Part of a small language model's weights: vocabulary 8192, a variant of Adam for these matrices.
MLP neurons of a small language model. Each row is named by its layer, matrix (up: input weights) and neuron, and shows model dimensions 48-239. Each number is 500 + 50 x the weight over its row's rms, rounded and kept within 0 to 999. Numbers have three digits each.
After each neuron's rows, "fires on" lists the tokens most often at its 100 highest values on Wikipedia text that the model never trained on. A number after a token or word is its count.

L3.up268:481476435480513452510584527481469520491451535616432484466454581396538549482379451524400510427548439516586483475619475452470526444480519512523543437453522476482500439590485521447584492414432449558410448526537454532488525486483415512488554460487569372369508449570460525509509440435539405566587509554578600470426482510462523477446417451527524666526503527471546467576547557604560490485537442529522546495450493524500527482500500480523500602418529481579464526457571490529462531513477586531466489464435458509452519545495507571538502596537492450502514535453502562480443449547543596509
fires on: "ations" 16, "ib" 16, " alongside" 11, " followed" 9, "fic" 5, "mate" 5

L6.up531:552416440548529508513476406570484538552548561521428509506479429497531503487496505539528550488511539609551588472462562572548443517543543521557473544567421461499505464445577421445553577536524475485452467527477546389494494449475468496476426525469432468451490459521429434482510526575528468498508627569409505397471576461469551319456437463423521510543474461604523599473506481442429568445523472499613497465510540493470518500596546525419615543419499438482541509543520494567495540465517509488492463528555460530501552545455486498550546513509557493532467500551474519509527501537504604534
fires on: "=" 39, " Gen" 10, "on" 7, "ene" 4, "\"" 4

L8.up358:531372544512587484481492480550482545529515510510466554492448477491530471460499586450565376465487527544579528476528535527437546589447513470518370543553466499489522468540585516528411621469482509513498536435488573497446472428609490463500588485487435529570464526550483493555546495542377464479488495499549501513424518551508551515494533457458548471525521524506580531515529504442442618525555549482461506517491439437437501559447466398514547491500519547450472619476553559523651590464551537504487525551416438526454497542559478511568507500444528461547450526463531530529453543488555514505
fires on: "'" 28, " would" 21, "s" 6, " will" 5, "d" 5

L6.up114:544531575525535508516529428526549482539532520479423513492462547432422469540504463492463455495586545479543551496488556473432405604431535469490424562419516445473499465561570506459430509438559446531496534492447591546423572391568513480468517430548380503470451556479451567519482396503494466494529506579563573485528480494437510589425399465505556430560503444449586483505580531533509565438509484421507424543525510519553447524544559541459599493569434503526534477444407537611632480483575522520533500517509546485505429457560385532532509554518485530459587533495468577541463570486432518598
fires on: "e" 12, "\n" 11, "r" 10, "ns" 10, "or" 8, "g" 7

L7.up594:617472551505504453515495488548443463408502519521442526430511518508431474505436505469472552513577585562513519608492467500427572526496535512422428487510503561489507540538617594425435514403436474484486417503558448534412445482573511470528462506483404510442502493422507574468468584533473481470466592435546612493524539503524546509456530492493556410491577480476478375531514522502497551469537492550449542613487517624503552568501532481451550506542459461524443520550519458547542556412474408498490561561559531544499453499484428475527538553415496485412539546502458589550467552461467581593
fires on: "d" 28, "n" 15, "k" 13, "r" 8, "h" 8, "g" 8

L8.up425:567536548417557518555486466443528403448469512498433478436508531450587529492438496613519457432464499403605478531538497493522572486572511526444477489489522576563555467471522457423404536496464538550518428386459526419601533417458488450469549549506555493526509531521471521465442444516470492465556560549560599525554537477436502451561485496526510553528494506497520423495568520508394485538461456565510484483443410504438441489369492528501496484384462415502456592430465524419487416466518525550552477450455468416469502456463456489567540510502513500495526493491621557483472574485568567579
fires on: " and" 59, " even" 8, "," 7, " or" 5, "and" 4

L6.up590:578460498492562481499471475507526440532535501501469575484445495440597509490482495554549538369448499535559486611431587495505504603476529447523543546472455478483531502439584429571487577561534470452532503488439483415468483551506494583491476456544444507444451443405535492432505464544426513466516558481456594512462474505399553350477537539558507475484418492500549561526564434488498485496469452484506518411517501515407482497527423539447489495422488493531529547546575494594476578530500646455505484528562516450446533389490428538460457467372531392455524500529424556490591489513469503651
fires on: "=" 54, " number" 12, "leg" 4

L7.up409:493506540490537484542449482430486534515477527458380537521492462522483414517552423500562408492501424463427516488464412515469488493536542476542483562423376466543442490492483491530565399546509502581638531437412515552502529450515494477503500452587377470454498493573346552513462407512515534546536425511485473452559584477536558504401430423545505443483521568420562482578535435524522553514533493545446617529490490465526526561510586560536433585451439504474520542538394558526567433455501505457429534516508436509575490476498475554519527540437479496482518540418508552514492472434470569448
fires on: "." 89, "\n" 4, " |" 4

L13.up141:423495566552506514485539560420489533446556528571534439458550566505482455496553488428509450467484490536498497523503601472552436510576437507475527546513420480598472551574480538555436453502521484452574548578512528463507418432555499553365457498436553473446535622556465512492477526464496446539522418581530424514547491523559449433494504525453463545510534528509490617474552532471539507529516530544409476648588492516485520562400472508522391533504497476555479486480469532488474500507593432464510594412472476575475452561543512537451456397461485529524483515480591547530502530502541514487
fires on: " m" 18, ")" 16, " a" 11, " s" 7, " cm" 5

L3.up423:600383424483425468470519480470496536513534558657429486457433544547501484494437463473495470417466606512527653493527541408476426542453558525438454447517508480530492423513483487516494599455527397507521431536553607518564626519557445518521438533475507504472564502519568420481471436513422559480530603456518594480564572452475525435482498466509593544547484450493469521477567523489488573534492596512573518493484411546412595542475465495483507537458500512455468460389522544529511509500538500557488495474466428536466532478450403370487480498476533471416511463569471553511568506505472503513
fires on: "=" 25, "-" 23, "1" 10, "15" 7, " century" 6, "2" 5

L7.up331:495485501615502609533476559552494525492509494589561490503378501393517433480535486585509434434530519464509622542564546518407506476477474525463550455475520488497479525493532537482485454498532413535470547475397511419532580434446528546503495564402552503408464441523536546457477452449536474487447405586514618394482579493520529434515448561387504533550513503464598537592476529530492481470444552436484451468555442519521474490496473504499528554483530518541486462475513529569534464520481512449495479446520548616396432597448417524490552527571478447474624545473540527575473533505516555547
fires on: " (" 15, " first" 13, "r" 9, "st" 7, " is" 6, " member" 6

L6.up69:622461530521453439520422502530495427489511469462408520456491518453490523524506494540543527483536527511532578548468537427458513655543545464434502548502516421457461515522576543420513491462523555525502491482565460491490457472585565489424533501514518498563476446495522504515460442529473543459508371503446520480544580545387568447472511429479496494451551494524515462571567474480611552540465449610458508614505512503550591661516513531413487530446453427562514485506572426499519502437429487560559515461456517535397505478540416429534507545492465477427505474526456579452528435483612489568
fires on: " and" 34, "." 7, " but" 7, "k" 6, "n" 4, "in" 4

L8.up47:507537479435507524525458453510398456471517531470475540528492569456525411537535477609489505474456523523513544495544481579471531504562444495482491533537372406459521504544491499581474475541516489570543499470508551555489560396593437489556545481525392471440483456449368510515511423462492501554442424538497467490524461508457426450442411378439461447498541546474531487602541478571460427557514538541511495473436406508480534564495512568531544601494452513524520462473448489525582486468574561516463506452565476540443463515516418546536498515395495417467584460544596487519524431443514521460
fires on: "." 95, "\n" 4

L5.up366:450456557506483490446483483479489512395561496439545485489465494500469410508541467523578434449554466544425494530503519489476442568596526524443501437459456414519465495523487574472455594556608523442447525563600501466638475489601455507526424486474543459466571523410591535522595516617508371437475522529426517512483513455549516454553525506564579531450425391471491499463523585594452480500397505595456550494445519480501546527486449539445506566506548531481447512555536415473410499485510457464476533455494472505466518529552494442535454394460430416535584449523512529499525547578514517574
fires on: " m" 16, " to" 14, " v" 13, " of" 8, " s" 6

L2.up478:520491445468495451523493450508584541451497486615416435439554508476439467486457593498546478420586459467569506507498440439523534436541498518478504549487522561501547471431558415540478507443493536413475468411451499493430497506429565496491524486425502452429526387591536518472524427489520510507409434580526470516599394506548553486410534449474544471501515474494622406518385563525485596533569415576374534506490523467507485565532438520537580473520418506493529510510547472549518535538572531478580599484560535476539386550514437524426481580540494434434496463508457483436520395491527558446
fires on: " play" 19, " network" 11, " medalist" 6, " currently" 5, " Goals" 5, " pandemic" 5

L8.up71:564497426478428499507586533559475569468530488467497344500520507538552513477543477624564499488560468498628533489459495489457509503513516487466508520486476497480529430455448532460504473430607534446506464490541484386519481530535491507460472467490519459514538469451458516402577496537610475510449414551537561512544562557528458475442472440518449480513535491479494542567566576475417458478562515505439474555458521484581507591540418543513496531425511534468561465441485481538478471335485562480443534518453525554481427482511501525554464663518527402500497535532504564496450433554492527533
fires on: " in" 37, " of" 23, " to" 6

L6.up16:556474516602530438559449510431501612476500512638551475528471547458515453490481539562566554510525544427479462545512501549488496493468488571534460449519496521451450481435446553418398549508547435590481450421541493482563505541459467486437562485497554544478580447533555507550495542593529434530585553423580522469517480547512474447522541479475523464489484489504505407508426472464465391477464512492552560507478568576492454516473398508517510526443526584578422519407610489478439450509523586413559438541494425466455442574445546464554475540427446535441536512489549488530431420523510523502
fires on: "-" 38, "ar" 9, "ial" 6, "vi" 5, " in" 5, "sl" 5

L8.up186:469536556565432449482476577560475585465492543526446561523545551441599478450473560530388431514583507569434583436491455556452470484447533555514401369602455481422463514422539538460524519570592444525475515407500541448521509525546416486537523446520434549468493481477516509530472536529533445457559514528517539510427438499390423531444466517446587487472473466542540471514488505530428440571488494470419417411426512498439468487487455397465492545460489520508520500516603453569509495577517566536421524442465516519467487570456549509559604471467495517569457519445628504516496558437441612536
fires on: "-" 29, "ar" 6, " sons" 5, "arl" 5, "1970" 5

L13.up589:530516396550467504452531496527523504467461546437465433464488506538537429475510497557586432446533425467578611455495518503422539446518568429386445489466502443522578369520394491605564411432538531502460465477432544485580561521484511590382478512530524524506556484476490546482559511441581477513448386564483562460506489433468489483481529453500449396458533564573449602530504542439486503479443595532475506568489552504536547500546509485495492597508424514434462439538486538447549482412563464409500470426479509590482445443532485501462443512506532485547514540500491548531614467508505490512
fires on: " |" 29, " in" 11, "," 9, " of" 8, " to" 4, " and" 4

L5.up117:552479579594520508547500494537416491593554535450405598391497457519538466497466536491486558512442488481569597412513470594481479508489490517411497523473431476480551478501646446544483492446597436511545610445511484489469540484550519443540533474484469484593461486599516507463512476451434493559522487513397445571467489528447504475512480450432512451535565535408582495429514520650517513509466403465498458549444527415470467515476493469426552549503410447466494487514444467532535533583511547516512492502441419499508514553575512582573431567518485486493521505535533507493558498442462540536
fires on: "d" 26, "s" 11, "ep" 5, "ir" 5, "tle" 5

L7.up326:542500519481544466515486497460420564513505492484382557505522485426497408526510493545500501479617506528480608500538481525456439547455501468520509563413437459544513431509543536510513449467556467453550570408458585474477557444500424477483480436451459504409465559579430540500513443524438512494394430474597469517529448526564566491459504388483485462516570561395600479581521501568488505481506492524432448467489396467493549560529524598531540582522465582467514530417498552606551459490481543452477502463469485544539403471445377539545491505445523495374508480492553580558486656480569564574
fires on: "." 88, "\n" 11

L10.up570:577533500484578469474473516432379531470454491473424518463540520463506366524551517421524479471538506519497492577561579544450449527486504464515490599553440494476451417505392454448461523480574480504452562458585506565517538499537423536526472496446474520528520473476460514392516462483483529363488422549523410529503437568577515440442487490517435410511498525489531479603498485504479492477486529477485510472491506601424547535533521393568470613509431556499594568536501565555579477456511559460451553414421468550535475455450537569553555577520559389353503473506598450548499518521540502552
fires on: "." 72, "\n" 22

L11.up264:512458620494499482586419543477561546551535537574474553454542461433492497429563455611570498491541568531551447456550536518581555555465455499535469537465545501443491476437469526417510600426549537504480536411526544431484420464477533471482522509545590478470499461459485492412521515558641523428545469464455493492481411523544587510419415513501455506549477500478465496486572567448462433564430549524462514448448493467540477582533530500521493544484498474490522533551657521389470501436609568528459518493473437493474586487493593478534508513507511544522544481495450459514537400535559454553
fires on: "." 50, "/" 9, " &" 6

L6.up602:515521577502494515580471498531573447466516619462502492449545466486375480464510519529610460446471425506594519424527501444511547548456418540538538495527522487477389441508431530503451530440618558430475582446528529517570435464547490588460635486509537559430476456426450499565517480508519542473496455527485524469468553524527554410453479515457477525533507534511557566525476518410386457488515514511480524514546477528424580550517439458530452549501572598544518506506587476520518470351542545556612532489494462499470503537476547494545600603406467452439512465494475512489499477486551496449
fires on: "-" 28, "." 25, "\"" 16, "1" 10, "U" 5

L13.up171:501446521495390466540435473536428497485501656522395551557453503529518529431591530543488502494447526515464514519437633501512541472576498491559595532565533527422610476491547490511517460392509463623565552495529493456566551506552452586419489462370496443537505470568527562420471554593497475465572492503592507502486445416531548423504480416514541395540522520521504548518468515514464504556494550441548475492535526502490489451456513483450586512530515558522521469530405413491507496455585532470479469504444557505477535513470488473548587561512454568480543496510533488506515472442638471522
fires on: " |" 35, ";" 29, "|" 14, ":" 11, "." 4

L6.up446:575445440552453374543638550496504450462549509577484505439488424436505418541541421498559476437547474543470479522413628578540465495471496429416488486459486398479455496529580411488405514465569462523505541495501466577534568452512524481471529463508560454502487463556491592441447477500557499489508494606450485545525619416426493492512482417483536565482548506510462512460546560526564535512516604478523480510542436494531554515391485534503605526415408557580538422479472576611526464447529538478516533425464480548548417491512505466495481534480548507466507488468483461433476488455482453514
fires on: "2" 13, "0" 13, "1" 12, "3" 8, " began" 7

L7.up542:486510446477595436468552557571468599473514604565486474377477473472542511517408601520404502546464511515535529542556569473472482442489504546450549544424352449461451467524536522510464480542495444441527553492542496601466557523472456621409484457478547500448516473591436498483487536478474458478539456503577540476546421500596513426524599454503500580492505506507509528479583467545589490477495437467548405595444517487476520547490498464512594538580408535478482513477434471504435491487510521465517444518461471596471515537454448503449482537463495510405485508463489423502501467488447569510
fires on: " of" 16, "ed" 11, "d" 9, "ere" 9, " 4" 4, " 6" 4

L6.up2:496536537456353491396461502356457455508507497426521374468433535484515486493553439475481446534474496540499482466468527501567455611554516551535547498519433426472504469546426530561439470465541480479571484545569514571512491404543428414554569353404485431478577427524400488518517413566508502530515548429515564383486454434479521526482479498569536453460477543447525487572553477499507441467486441593490500481399436487501522520459400554478456496522523482524480501514510452601482496444526435554564413533380474498427489537552515485509575564594469443479490544562505595493467600469434523448
fires on: "=" 50, ":" 13, "." 8, "0" 7, "elt" 5, " |" 4

L6.up214:526500476466497507495394480477556525495515554564424474514464569444559479479535594540503390417592498463493458462593448513558374477531493525503508546469423508474433506531463536582494536511559456582531418557552500463489458469528482439584592407526482555537498395427498481431531402463535543513471519411488561372533457425541501484445548520522497481537446555400520429535553439455559532522411583653534549522489403563569644450488474435507502582461535565497431484509538477529504428467521544541472486456482431477426477546388476515490488525478522444463561446572481600445548548514523547506
fires on: "l" 20, "t" 19, "rd" 7, "on" 7, "gh" 5, "ll" 4

L13.up526:543541576453484431494528493420595450483565491444546379528497520537427576485424573576506559586439498555502543489550497526486607446563520490436453440552462541587423457574440534583521630476561529537521546495466488491518499479520527515512591496523481469540595562516492450503524497537501520534501453431489516469535498460517534512482450440507509510522486522466487576470552528446447536519482459521484567410603424495371476537556488479520545553561569473477559564523422510580466534548591456487493554494503500485401560558481464398478481523546517512459524600505381482490502487530474501530
fires on: " first" 19, " to" 12, " qu" 10, " later" 6, "9" 5

L2.up9:477497528555513517430403435445431590475491546471557495510531469446565418532547488540502490478487540527527471507446458605566487522489501535472415553537520482446464493561530521436442515523559475511530462557501540413571551473543426536482528504472488481532488358462418415531424437549513406452545512557575475551481464544509457393534453420595538492515414405573567484520486545489549505526540521482499499542512468576510501526501590491435499399437351467438421451432562485508476538451538590514596476492511427549547503510415418533455469520561529493508546548531529512424501612487513501470
fires on: "me" 14, "ty" 12, "put" 9, "Over" 9, "umb" 7, " cap" 6

L8.up152:577525426474548435521508478461501465567522631506504543417524567463482459460394480434482499539481510517668463539504446479483535530446548541403498537514493541486582434450461547504530500399460571555487606575432547523534441391557470509470535498537505509528543514503510505387516558552458405476477460455511591534556567527504464460458468434548560499461532545457556453593495509480434578476496526481544516565585508480521492598485437481513499500404435476546512577530573562485415560483497522573498430461448435521539466504491494532578500522514485515467557448546433550463520470379571549562
fires on: " and" 49, "," 7, "ova" 7, ";" 6, " GER" 6

L2.up253:537496543457423479514506411530486594508504572521446389370504520487501537429378530495605571546476496454569496476545499515505582468534544434477465545467527425467462480544467567509490492499486557466472513529518564430459537429601443525491513514472522587421546416386538494421531560457465506625534524464547578436513544540596469446535437511606470480513427546498527434545574597496577519534455533550456578538472488545502414475485560500450491468394518418500503506502586402489532585446526490520476381474431527404522489470437467558495511488512533529540521593450526497458472577378431487499
fires on: "mer" 16, " Bre" 14, " Wil" 10, "gn" 10

L6.up124:561512509474442435491549482581533516521559466517465534440536484491537525491492439545462479528466553424632445466582492484473470496543514547415476506425534544537559540464547497492479556534531547471500423606520548438525524524505445508488543556550467511508511543531484504477505488478468525532548470481555497504497499512479509508524452520584591446464557485491415482489523463493558548542538501491551460557458501514553410610409515526470461344407442449436543422455570538560520408487470432560447494488479416480531527502536391453555463545548507423427509476500454415497525526433531519487
fires on: "," 41, " and" 26, " (" 12, "ra" 4

L7.up143:516551558500506502471561410409464458522517486432497470455461561409414426508496540544516542453427468431463523523552566605533553563463496530515481469506489465511560494451531525546513590556467494498519510536534486506432465538534448599542445547435569459524551524408424537542528526566493435497558579576554424463570519454514454387426548454562520372504411445489557579449460529461377556465484543524465461500541490553626436496463441477437542476568479442493440476515416543469428519429531506491537543475515467555579526514427507502489497563482569443448470498482570440546516513490575600394
fires on: " |" 27, ":" 8, "N" 7, "en" 7, " an" 5

L6.up596:482543625505525460600529461482457529585545549522525445563459547511444510497450547553460490481509403479536561566542468572486514518526512511537316443578517346480591391468489557435557538429509459485549491539568482509573568513516461414501590441525536439454543530491472491515436445525502334466500509446450512477535461460469508430453377426545559544509457548498501505505419440500431509489427585502535438495511557449413543540472539540407492482501534542530521501436433499458661500523451422493562504588568491484528520575517453541528535521466473521536540533520452458507529556501513533511
fires on: "on" 26, "y" 25, "ty" 12, "t" 6, "ent" 5

L2.up112:524453556497499507529449445528465541360548568507506487502498496538464384509538455504525506458494518502446502596504557546538479525492484520527480375545528462456540447453483476482494461436549583528505534528549478416575418478513541430530488531498479552439475526460544460403510505470448525503447460470473498574491442531681417565576510483514541554581559555505526509576501487566398503538549517497475377514453548535573509527529509549589541536456433514443506517442513524510524546448537538563494450533494521547474500488516609477569628487558499491515492538547543439578506546466486561535
fires on: " Ge" 21, "ense" 10, "š" 7, " pres" 6, " read" 6, " role" 6

L2.up56:552401455577495456471439328553453616495451486518435564547577597426457432446519400451536549415560471519451428468492539584507510543532478573484469468561572580492425405440531614512522496420609481492523445504510536518538451509598494455478509515459474456554514515499442550512554571500607432442444504584506495588495530474404456558502417560546548490491518465487506592537519509559530551556464520578476583500489479515607533581430489516432503538476512485487597528462542494540496491522582563523566524561518580525498532492535451478530577524476393503515567499453535449525511439590466509557
fires on: " stage" 20, "ren" 12, " trade" 9, "ć" 8, " coin" 7

L5.up13:519563595508571530531572432584534561472511493468455510471445503486429577517472542504526497379566526502549532475513573593499429489540547569535447420566536464517446415453480525545496579511443504618395460527578535535499549509479461529492459444501469467624581503572540395440434476473478389474544524463468396522545542534487515455444403452465527504496422516579480463517574442511539445507426489447552566483474558465508532514520487527509567462511458515507448551468580505415523565512481368421565493461502556454473441518422496509518547595457489496513507597508518568489510451474609459533
fires on: " most" 24, "t" 12, " best" 7, " least" 6, "y" 5

L11.up618:543518508600475479514443539469515537483571520468409569438659497527430456483511445475492478413486486455473498581452596441464448514587577493558532457390490475482488559443640483562439497509519532498567533468570473532527389503438413491451569467549517489553606502577444518433416510511543515400437448497545517598599478547456457532431530450515607501513548429477406484482534497490538527502531502497469516479527470473506497504428462520529564503518538520484460430451567495537494507436520493516553437459490468460483563600559464447427553444498505589538447482462507443477491427489514472494
fires on: "|" 38, " |" 6, " Hi" 4, "n" 4, "ed" 4

L10.up457:507518428536477500472581433476483486451500519492516589429523487571431541486467497493584390461552441489521469544514498595497511469557432488538495417376514494496453588442428514493542633498617440497553484472569467408490500469455489510550552526548459395536526439541366569443556557488522421502477446471488537559572464491528548464453538478468593419486516566501525440484532494523501524478480481594489443450491472461411600532542530483367518544454482443397468520506553494449545419503461571538512545547576456548465585455512460503605460481526624449510533596526619493523418539512505496517
fires on: ")" 29, "\"" 24, " North" 6, " extended" 4

L7.up406:518591517527420492451505462553473513490557514555456619494546474488404451465410409517417466443490472517548487429503528590521500523644502514494558518546473482450456503531533552510486465512565431478529511472522516523590451479485492524531551511495466576384450425484468628494625428586546488574426435604530514545494454452451516481488428459428530500502549418397542546488524428502524524460564494431512456574525594600513457528489472560475593504509460407505417503451480470494506512471528466567537528479503494549554528550526473467551552449448459497486521480469633602473572549449495524567
fires on: "te" 22, "ch" 14, "le" 9, " 3" 5

L5.up248:561430517686447422523622464467615485512513543537424475438466502531577586463500534474472449470529433502515447434476476555531486463497501514460487522560430534489466577513456502506480618588554557548480447469482459466519451448557395462460451400504547522403558516537376499531593436582525551598481552426542456439470453445488564541474439489535527423436447592581447476498547468538481486507519464526476498498469454571464527493515465554491543435465502511490440532486513556459445434530507436544488554602500496562505532546466482526504477524474530508427565462568600574494509548551526435523
fires on: "=" 36, "ce" 6, " by" 6, "oti" 5, " who" 4

L6.up549:523500530492519502587533382547481562549493546508455549501564433424489508473464541499651490475482428556494531490542511532452410478439555489527418519484478505573479448498529432547497515567553460432465526510440457408493487528501524618508546512604345455575508485418470521500456530538511468484537550642517555539501509513434509436459524438524511438498558467567605504546487520511487440491494528513455472529404511443489551477407561481459486467406539496437520470509453483458492570507559587437467504489548528435492420426535455468522516427492567498537511451542420415537515530571514522595
fires on: "=" 18, "on" 13, "con" 11, "ment" 7, " |" 6, ";" 4

L10.up125:505504599495427465441500365438432516469579504447467451380503531492536478508486465485464430571590523558476481550489503540582537513466517519500412475513492406605617535467559456417537561443600522566467430391481447504445515525508399474565557472473457461443463526363481530486443505544484473507431525622470472488496519496471545465522508450551491490511561487441491490481555517457486444526384471503466525555498487457447556504483489502377538534366526511484554601545517485466574458597493467579500509393558578531459519424485551417594502558486569544446473502448598454470512505513522506626
fires on: "s" 29, "ing" 11, "d" 7, "0" 5

L3.up424:550447448530518469476423430499513409522537606524458528426462474436545552388512520521556494468465494507595611473495614529518464497455493456521593550581556590411488492534533457554507503511565525469512581482629486478496545433552505592490429498411511457462576371501561472458443437630549497465467555517486546440606495465554463520500597482431492413524484537541474516523459566466549528532505432472571493499455535567550480491489553455446505490533547456411419482539503422484378554509579580465554442451578565563542504494465465470456497520523554529602550566498515453493484569538483434516
fires on: "." 14, "fo" 11, " ev" 8, " day" 8, "ibi" 7, ":" 7

L10.up542:473476461543554491489528458567541427473440531578434547435490540506475481505431531459505503420433491519527532501446681534520507477468482428434505451468533464604529486607500451567392463447492502517488547427454528532535571484446489509486521533458549484454486412499506511457514479551459540554472529649530574479489502371478530509516457499484479473519588527481508679553549505566590593490504534554451462544577459575565557473512472471518542551474444508485482532486521489527466478491463531483545595367483509531539462441526375449544467487427487481488511478529481599514568502469445567460
fires on: " |" 38, ";" 11, " 6" 6, " and" 5

L7.up245:552474557513595488524482452596410566587496514484513467481481542493429522497450480573476590537590539561533507454554481517571514453428519512472460490467393484507439372453478576368394460411517505523463485580596542585555570471526480447516471499533472450475480564533558485452509520525498495557589591502642541526522531514453532457508441516428591511460408457494495536447429505527432555497369555545456530479524561534561566526442524495510549487470519433508421494541533467476427522480526528468583498507532549512510460529491494526537514533539501486504493544476524476416504455518443476499
fires on: "d" 16, "t" 10, "o" 9, "ta" 7, "n" 7, "h" 7

L10.up257:516409607528434449562490468513427489467561560465421609504558501416517501439535435501508528534486616576530570532532536509535528456536566464448448513565451572429526537617490481504513455426606526452474553515557426438596472478525497501491435478482483485524581492479491473546557557500475425465560494571466595541496478412495582424557503450590516549491475479440490520496474514451506442550515564475425526400482423503387512579509484445440474504385438504475481493368572410458511506540534563534440534502551585438458598495565597534559470469517457424550523518496516541559565464557542560561
fires on: " =" 43, "," 11, " (" 5, "." 4, " Episode" 4

L7.up467:493526575508502368521499504509546562547555479523440522425579546367460461461461437487546440472476479544442549448561571509493420523438535458442521499463478445504492463511573533498443454513611484427415460479445513588443450566528476523539470499515534482493536491524470540537567484555466442538452497584514595501456602502415431517545516444440613459545473508473472488517527551564478516541492549545507393481482492470561583542384527525491503574483571538485487553464572509560485510500537534514545559506493477516550430543490451521583540467476549504450486567518467555446515598471480552478
fires on: " time" 16, "0" 14, " years" 13, "3" 8, "4" 7, "30" 7

L7.up368:503445533498474409586421502473464497550531559582510506452600452455427433561473511507505456465591548519508485527553535554537511495531449443431419478479494408412462450617460494493502603454520514572426541406443530481500441428495455585546517456492519512444504466575468556563471486505429536483473462475517568474470558561469559430514432462530543384466541461470566513529470481446550515516390575511530498546519511556507535478461603418468563540495540469477478488530481540500489556496470509553474544502402410497507480504483465416465442457531548473539470520448510540575497437550447500605
fires on: " have" 23, "-" 21, ")" 10, "ers" 5, "er" 4, "des" 4

L7.up39:486577578440458502479554490467451512550484567588558373415449537477502507503455515464464543454543495472484499495555499488578531485592540538398476473412508476574525424540475510426394474556515406525496524559528590560499552445470508466466513457504520583492545503534511552451520511519505465527530446545552528403498447412466504397494427527438467490471447500551477468456489554514433492520543446488461532517515489521484528422426550480527548462444412425488435489470483470525443629513544509418509473500525534502469482544488523553455439563548613486444572490513511405473394491432403605518
fires on: "t" 20, "l" 14, "di" 8, " of" 6, "d" 6, "ated" 5

L2.up311:494573586484485452512440429508461537545543531504415482516479475527443467500410577560444530516445542505567513480578560507446552512491526528458506581496454514432501492368567493448453525433511471509538490430459508505497503514474471535433443491482546520501531412513610548496539425574479456529462460566462554521526585453480546427471520490450524426540547408573661412465472529506497451481482566492454395561564549561426449469497491464420522547589416528539503488595479529550466555430512535528510519448471417514384475535535613504591518517470503489405405540513561496403502590489423564503
fires on: "rid" 15, " movie" 10, " Operation" 10, " Movie" 7, "BA" 6, " airport" 5

L13.up73:498485478454362569492482436437531461492437595436492513551446507487502527470489450433465594589482446542476539528496518462555423460491563460518582477579554530548618487464443525513490447630461449493525501493457517458391479577538520461546564423499497539450496472450379474470530437445513454470531564589507497486530423434515510494440570509565546382406473549405592526482468509557480442509526492494503498435534430466486516525539387522582510446551515521490502518480540472472470484380479572511556533494496508486587504465463542554412573558528563455499545519454491519472490483406521564485
fires on: " an" 52, "-" 18, "=" 6

L8.up230:514506442485508483433448473450449516440448455424461450512542478517526470464453517539518407508487505573531524485433548504517473502410511465445563513419486471533546518494452480580448536353543548561597422461481439487606582339562527432427376479424521452433480474504506568501476577508567493571451540480570493490554535438506460477567430523687527476386560470448495624524604523547524608487530523537479571532538464521489567559484464490491506496470439484423437602405412505480489560501527505453454482417490480490549478511526450484487461565505401471414545466572585567496538493528496493503
fires on: " of" 36, "\n" 14, " where" 6, " |" 4

L8.up621:452557462470491476443472509477551553412493520473454542404524426434524497499452598496593483471522453487470545492458451502493515506477461420401498546434499474646526537426502532505428499492558492500520435458373534532518627463514511475481551520541520558492523468517453487554604454543470521604455554615481433502591470493407455435543403548531530475447556532441472455466529468352491587500473555523498612465499390542516527475535466474481543502514471475573508413519478522527452458518554551389577583341485528539475501510469461434485428497505560433488474561502508597489516456482541556430
fires on: " =" 26, " |" 25, "=" 7, ")" 5, "," 5, " and" 4

L7.up334:550545525480459490498490515414439577400452469544468426455441468492509505466550496491556533486448502547460469482520526545458492535557602494498490455535471517530527601496494508390537525532573508391525567445502569524523491551426468537525560413479404560539524519521540553455479577588436441484431525542518466545504564502490493517367579503503532527457469489503510479440513570530414552512485526503475463546479504506547506522450449451477447508472466509463548541468623486465507434440528585557473507400493561593375542572427531465613507575424549377457432533554512488572530617381498519568
fires on: "s" 18, "–" 10, "d" 10, "go" 8, "-" 6, "lu" 5

L8.up606:558552521434539466542478477470463532425458563435393597463511585463484468539451455403545501460528539531496542557541533550449467532514464471515431508526435494445527443498475512553498521456552524559525517436438552415504573454484435445547517498515471430439489492492454524483593481483523530492488523430469518526466534508581531516526420447557451469551488555416567462634441388498482468568536500520433482491466367540468543582523484452535442567490475521569542522517529493539614472449551468431417553495504479514476392435489491579498539546397511493409533509455479556537548528419504608497
fires on: "." 98

L8.up436:545499485530512459390539462424396498455478579565436465541447478486509497492498398570477521438502586500505578496473410463497445583494474536532471468488551492453551480418497522506410473526541488568555481516470550523480461430474438504463538559466416527425536506483417567451490457539493483501466567495567544467465459497507436576428580542458491483534557453381524515567592466490510607534613612605588492520499485589403466537403468606483454546546458446561457482490532518555499489385511566418511497417469453490496539511514438419556462486414494578515526504560547552551529432445507466569
fires on: "=" 36, "-" 25, " (" 7, " |" 7